{
  "n_layer": 14,
  "d_model": 224,
  "n_head": 4,
  "n_kv_head": 4,
  "head_dim": 64,
  "d_mlp": 576,
  "vocab_size": 512,
  "activation": "swiglu",
  "norm": "rmsnorm",
  "norm_place": "out",
  "norm_eps": 1e-05,
  "positions": "rope",
  "rope_base": 10000.0,
  "rope_fraction": 1.0,
  "qk_norm": true,
  "attn_scale": 0.125,
  "bias": "none",
  "tie_embeddings": true,
  "parallel_block": false,
  "init": "normal",
  "init_std_qkv": 0.0246,
  "init_std_o": 0.023,
  "init_std_up": 0.0246,
  "init_std_down": 0.0154,
  "optimizer": "cautious_adamw",
  "lr": 0.00155,
  "beta1": 0.9,
  "beta2": 0.98,
  "weight_decay": 0.062,
  "lr_head": 0.00551,
  "warmup_steps": 549,
  "schedule": "cos",
  "final_lr_fraction": 0.03,
  "batch_tokens": 16384,
  "seq_len": 1024,
  "doc_mask": false,
  "z_loss": 0.0001,
  "train_tokens": 144400000,
  "steps": 8814,
  "dataset": "wikipedia_en"
}
MLP neurons of a small language model. Each row is named by its layer, matrix (down: output weights) and neuron, and shows model dimensions 32-223. Each number is 500 + 40 x the weight over its row's rms, rounded and kept within 0 to 999. Numbers have three digits each. A neuron's up and down rows have the sign that makes its largest values positive.
After each neuron's rows, "fires before" lists the tokens most often just after its 100 highest values on Wikipedia text that the model never trained on. A number after a token or word is its count.

L8.down411:446446523444406511527559527403455494493526499485456525499368452461484480611550526491533528528462502527478390466467523477482490537518587469502432518506545515438505475478416489553450500551578500462519524512508475561501544473478514574503467517588434482401520516472573572520522518548494457529491425508469503491468464511564499465482507500476549515523431466501503443482523527475481467506492435540546547424477493461523499514489498540502484488533550466517504526479505504549601508563481569476478467497470536458517550456489498523461510516509441478543511579497517550508532586463509500434
fires before: ";" 33, " |" 19, "\n" 11, "," 5

L8.down28:524463532466426522509532484530491499574488507481552521557496455473637470549514548483533497504453510584482494500545499457543579521456566532493481514498503572461487516456456486484472477473507500497524475496571466490425497409481476529432484429515513481568478528512505496505525484486487476563525470457514508488523534471504402515544605581464477466457496526436469499472482521471465480443512457504492543473546505447523506555497415480593483478384514493524491515467511524487495538503508519421470515476484465499520538426533520521514453475499504526517504547558469431465556508522376564467
fires before: "es" 36, "an" 10, "est" 10, "iv" 5, "ou" 4

L3.down36:487496511442491462449588513460458403505504399536479485498530502477499556437548540423553461480477490417517470479567520466504500474439485559488511543488511510473494500461539564543485509593529533524491387485516536533521441527489482489498529491491539486517542483470415514487569553508458539516596519497430469446527494562449575433506519509510490518505479595532524520481495458479522524492523448476534530538512485466490474446488524460487495460468460504533448523453464508454461521495490535517464410578512509527437523556476466457502555509441448559523400538483529444517533494573534483552
fires before: "-" 68, "\n" 23

L10.down367:510503481539427509572475454466518505475507500461466448496551489455503456518613478567419481543507499581522482516546549456502454574501391511468508478449464504499539505566450537557513501449547499447461573483504501521511594483475479480529448478575473609505466399551490541530566512483439409529489504467554506512487469471584536522527543546440519477531545478537507513492546429536489473491434472543494482507466518582492489479497556538491491449532577569528503526447557479513509483517513514483551482567554536488491558557527496436530514503565523507572463473427504473459509522456425557462
fires before: "ent" 49, "ce" 18, "ber" 11

L2.down53:467469508504467476517501513525460464505492465474466555547443513517479537510446503495471549476437498473536539489480491472508463400563492468441475560555540467488495428485557526476496467581519523516483528469471476473447487551495557456496502525481494447503435563541396582502527479553524523561541573480558523583535447520553528522509497486513487473488436455501450499491491469527547396468486456461487541467510513470594471445496565533436483437514486489529528544505547448462553493503404491525519514526535519548498524470502571484494514583446520518504437558502460450487469478466462504510
fires before: "le" 26, "l" 18, "og" 9, "um" 9, "or" 8, "on" 7

L2.down278:435506488566506473567487459505561487424463523472499403446523475451491437563535553542559526540458449448522492506582488492447445530465445507485561462477477562496510463497472506472527527485437506522467502454489527554546474532444463495483505480497486502501509529511492489557450567495530550526484466430541533508514406542528508460569498527508496486563500437532475555495498530539533485476451532547490557460529535489502408480520510578497444439497523509524468445523498536450467488456463549492502456470456514498515451540539516517587408515481472489502500488506399577483462538454448578464
fires before: "d" 43, "t" 11, "v" 7, "ber" 5, "ial" 5, "i" 5

L3.down182:556536590441517541493515513436436586501537520445500587479517541543425528507491514472489527546494467478468524554507471588489569596562551449521536515409512543562492476453552492532416516588527485480456527495490477578546543494525523545590568547486509405471462522514480555514519529476474540456523522559549517566477491509511527445435495492545574586563495529456520453531502511468517492510469476498471563471477540477532575508556467511476525566494384531522525542455545476543492525491487478512522521545463449498506536487476489484447482513521546471509551465502507495478506472537454412492
fires before: "ed" 37, "ar" 9, "e" 6, "or" 6, "ct" 6, " –" 5

L8.down440:505477530621482477594501441550515464523544526533558488565547504445501466514590479499504502562512518528469522487576436540545445540540463508515438526501441479458483494504505503465533467450494584526451515550467563514501396510458504500555459494490463482520478486513501471463588467527501485530470507560497503480460516516521465582579492473518451473482520508509462498521487549490495479511531552586479444599550513530497512445540540493503427498498477512575446471487433521498516448500448505499561557496470565437511522575466497437450469469557478504591538462485510555543554554499498452495
fires before: "e" 19, "ic" 19, "ber" 13, "es" 9, "b" 8, "em" 4

L11.down177:554462566524502507480522550468513500475509529497510492505467525407551540499514545440488471521504468547531548430476495526487552525540542402489542502520488433511540444483512481514456515461508539455451432520441461491561501500489535459529460561540595514488524409531434485466436502456482454488496530594510495526515528500460510566488572504490573449479452531502568498514490546497471522434528519587571466494496488520469595500430494529415515474503478510510572520485535537473497478467465550464484494478507490505516449585409543417510533475499570465477519485503475468533507457538435485566
fires before: "r" 17, "l" 10, "n" 9, "m" 8, "g" 5, "f" 5

L2.down286:523523513500490508554467502431538610471496483480492423514509511519462643493556497442444409501506484482492515573500491467520441569497486531474538495462507427513499488492515471491474481540554472491472461528588480493518504564455477503552530492536484553481459462546546582499489501468443540471506566481496485501533551548473462492528447459520512496529469526499468547488514526449508496487538504468537431503487484523405480531498404490472575584481459508449595437492485515497472474494463510492513501547535472547527576567531471508392517565507567541503502443572453461505442512475496451451
fires before: "e" 19, "ent" 17, "ed" 15, "ing" 14, "es" 9, "ar" 5

L9.down278:447555482479488468518500605451478486461430497487522524535442533410558487508488527508434517521525439419493562421487453554458531487496445532447566437452545527516420564445510447534491493470526488549509515583504543508562428481510531462543520573469480517531528533523451559489530437482512505407501463508536397572494505557476520457506531505545467490474517508527551483467487522549482507445472509523399576528469469502526491524528530501537549484517459487491495544553495489496522595483471494397515458496491473457475464448522516526498529488497526502448474539524424500529526521507481557558
fires before: "n" 32, "r" 10, "ated" 8, "1" 6, "k" 5

L2.down509:505495496489448459489514438485491506460532489517497571541520517508466472576455495479532528478515486477550534490492508427508512558551510498494491449427474564457500433592512501545524473488566451539543522511508468538461476480512393516498423450418541539487518539467497540511524538492397555401533519460507415506487515511552480417443519564519575518502534499550517511474476495452530508438499539550493532475510513506440511494565461499467511522603510469561542573516524468537410490506497486552563524480543588459525569473476510523457472536566491490507501454538470487493448532520505478458
fires before: "k" 26, "ent" 11, "ed" 9, "e" 9, "l" 6

L6.down199:495472535503485505501433472472513511507500488502573419522527515511443411573557505510480549471545502658546578514523541495513519533499514469549499540516478516481513544456497497427490492529471474470524543579486527548527542473467429505480524498525459511424488462567428527549484472463433448513508423521445450534498410463520522518490560496545476474487514577513482462543488508529451552529589504495530531479514527519403461492430449457370501491565556549495528464477499492537500462514517531469470379523486500531511530539492549450471500470550503440541481563513520495496504524540468499471
fires before: "b" 21, "ig" 11, "ber" 6, "ap" 6, "ard" 6, "l" 4

L9.down274:466482575500475525487546501450494511538418474496489545510491503466566495483502512444543450547474577427511503450534584499479486486476532473524500465505513464512430534489461498561576450492482506485492494518488447550537456478560550416438498491527541517389499547466531433524509540500495529456557452490507481542542495533489565477539496447496552483430478505471519547505465500482606429517477532517519498545542453496576473523496458509543538513560441484519550571474492458452419521437494479467537465513458380493486473521539536558495592545516528519514450470539518471543411448464509497517
fires before: "k" 20, "ch" 17, "n" 8, "f" 6, "ial" 5

L6.down177:461567541502535541447559493484539456505441533519480505522456578502456563483525589453511514568470420490484545570559513512431463565487525444527514507548451557479403484511500466528472555505514513523488446520469525526494459578528517501527537569437515456560467522455480564551584507528457436489521493503516486444405434540586494547483514522483443571562410544464465426464391474455504516506551475480543503519470485498461450456531516533527518500493469439488559517486563500482545518518487479484434479467451450518532505507446492504494450442530515512531466477468527538477505522563472476510
fires before: "e" 21, "ed" 13, "u" 10, "g" 8, "ar" 8

L8.down524:509489523508560531549442486474551502493578516454517540499498571480491512490603446510481580488451529499527492526486532518504539441501498408535522495580565483478536434404546479401517464491454449510483488507545537519496515446492479482416485585511472490437542452513493512513543470521588483470465502520511503549509471524517473451498564507538526455486424443551541488518495479501504483515441461507460511457519559456494459523532475528373522496494506440555464507503544461436526458485509499472505492547525499549548546540427559541473494478490536553515480421490449504513433470510465484536
fires before: "le" 26, "l" 14, "um" 9, "or" 8, "on" 7, "om" 5

L11.down551:548471404519459528475473468496454499496503509536479520466481515411534538496501508502478535552509476478460498540431468537527478521520407529513444492538524493440518500520439526568534497476536449478506509478493464489482470524455490525505513454476448556494500509461565456428474558521530472566613440568441443456500465574529505479494474504471439461514491471498490419514484525500474448566462501517547554439438495474498521491541508534451482525567584478524497362418547487540485459503447534492450533538506548541465527461529468549489474522459474539474495597495490529546549480484536529456
fires before: ";" 36, " |" 28, "f" 12, "ad" 5

L2.down367:567492489457496467470514485484426450458506537571527538479552542464562467453538550474507478520490526525520537536506464470476555520487522482472508551446470517491501555483503516556463520479497501481487474479493477548525580533532463478462455581552472461462545512539486409426493484447467522523593483529441468487461554471457547459499413404493444535481497518461490512485426502535472518561478497530498536539590437452497442507511533461515561515422478519470510522474526499468503510514491522503567452522457550516540574423553515512532513505490478438551485486475459385512579504588517569550
fires before: "\n" 68, ")" 8, "==" 7

L2.down126:487497499524518531503509442505553458482529494430583530536456452448516509546540511523552486524429495496533480442586496497517569553523490418472511538500507475515552472538453453445575448492457507483438474510458497477561573472561515490524511486518540472563467492505477542480492521556504455551525490495436566515419523501383480499499552396535535433474522503485494492546523492472548484470480511516536499493499454528456517475494526554579472469525494556416522538496507508456544491454506481456418513442500385500515533455480490463509547430489482495448499524580425450520517492563450581547
fires before: "v" 21, "d" 19, "j" 10, "f" 10, "t" 8, "g" 8

L3.down48:535465510501539444530544494456459487535531490523510448473548473506523555468488523488470487474529529375501474468526542503532571470500499494500585483457533540483518494463553528539505493514471518571507451529520514486491495488532449368497495456487533515496552538500493548544510462485470555575535409465534518452471470443454508488472445509497621482487464560511515513500579502417497555578459468532483472566522604423466511484517485494483460506476523475476550516513470472489453522439507495441423446486554504499515501456518440402524588533468534503531468547493458473441566493447520492471
fires before: "|" 72, "\n" 26

L8.down320:537517575481468557498531515528476406489473435484456542432575486478443554534469504507477484446486493515494516448538525492539505545437522546515568494560495521450472510561528506467534524519533531500577501498477552511526481437503540509541442498517450558495523470501531552475568511521476497549534532523517473506539454489436546483498558515505506577475537491519503553496500521530524507459559530573488526476563554520443488490442494454441515538504516553462546433470497547531518574447518497546407462513488476479530482528468547485428480443519421532463457528511514587511455536467490501520
fires before: "s" 15, "b" 12, "e" 11, "ing" 9, "ak" 4

L6.down505:528560541444496571526516558521524419540470532510550503545523415485619523493461467467574543463456569503448547537455494485504529484530498552525431479515466571445574557532482485519453483509467526518582466541519511465463483445479474502536406506494528500536485487505503484514528524555553450567482518490503561507530500475449508520546483547490466445448477477431514559492518495475435564448487503461528500456508488552480477567474536512417466512454559522476519481475478460548435498608520415431413441503473505519429561457531452500438451484539510478538491538462498483472470483526462566478
fires before: "es" 32, "un" 10, "an" 8, "ou" 7, "est" 6, "ed" 5

L8.down221:472533504517480503472493507523460522540537522512542463493455418482428521533494528368602538478484552475546518417498506475536530459488515483523448549509574444499505433490486520498544504545507538514540468429468488524519430501418502547546500507429489496567481481558438474521491520497454489514453523536428510493419494575548496468439451542499475508481529488441489555516487496475458521475498527424509473475506525517452484448417492519456477545452461503546436557502494448424496434475518510574457519468529502538492500423508473524473539540504555494562492519496520474569498468511448584488
fires before: "ic" 18, "r" 13, "uc" 12, "er" 9, "it" 8, "\n" 8

L9.down239:562486509460509491479467490480506614469555510497451419526532502450454537499566488484479418552491488520489525501473459434501414455568512489514546521469512403489498454468498569481468505521517539447492515468483546497535471481486369448423548511508534583458497447555523506579505452443501467515438505484526569533525490589524526482457467509494530492482448519477496510523472525535555450453511442563495471457494525477419484487501562557500513489551480522597518501541468464495526489504498507400483507478556490413495556516487573494543424490561474436515499487472490386500561534463465487487
fires before: "le" 15, "al" 13, "n" 9, "l" 9, "ent" 8

L6.down301:477556512490551458526493449480464572497514475492477485496428550481461486478429527495493482454485506469497497498460428478430472512419540492587485459455440472469516531547494520535433475457485403513459499420493478550496528461451525504566532483521531516424485466424540487464488474552507497481490474578476453504526464611465449461470422511531525472487461523499462515507504456483470534534467512476476529478504524490483452507513523547508438467546553450470471429508485526514454538509521489529498512440549590548476539432529518607541502465412502568420558480523457475518520573527490530475
fires before: "v" 26, "f" 14, "at" 13, "b" 12, " l" 6, "ad" 6

L10.down408:522455497426536578514516587523499420444590495477558529487506481525469530490539514514483458498455428488595461521453522479534475510496487489528506462501529454522521521512448436466551467483512483489470447496549408567536553522474519489451504530488496523470513557480576581534523480483478497489446449528555447580580501503535495530463586451546521556519459475549505510514527582463519450481526534516489478463498498510538504470613487577466566504402478554575478507515542476475522566533484514442473401519445498570560511519500495552512455487447472484551515493445507546479506454473508486469
fires before: "le" 42, "l" 21, "t" 6

L9.down559:537551564466484536442549485506370445602474492510532557544496497492505493525537469439548536525543532557539507514503457527580550478478484597505453482535541498554505601434492511429488507500454461524485468453558522483488534515497502494525504452470512473572447440544475442474528481524500509536578485457455559458474509517522474489440574589509531496468510497465471481540441539508473483487512477592497475515518532486478527439549398522497541488446483487454503539557512478528560522509541544524482553474407518493501583463447475467509497498530502515505472536477548488496484478578477442436
fires before: "es" 32, "an" 11, "ou" 7, "est" 5, "iv" 4, "un" 4

L9.down215:501516494414572480474555495550493475440539497516488506553605527560443497505501499524575549500451433506421533484534546447507475540488528502490536499553498524470487461488554399391521556454451487473523483458492487469525510490493507512443508473537509522498433483485505526526484529578547402460559575466488485454540464543491585464486537615453547518453495466486533487440562480469476497487466497476540547453508518495498432506457429487463507483421549597523488538499539480545530478466485558552502497507448459487536548500463522477493491480496507545431539498520473476485532485558475497491
fires before: "ad" 17, "er" 14, "ov" 9, "et" 8, "e" 6, "ak" 5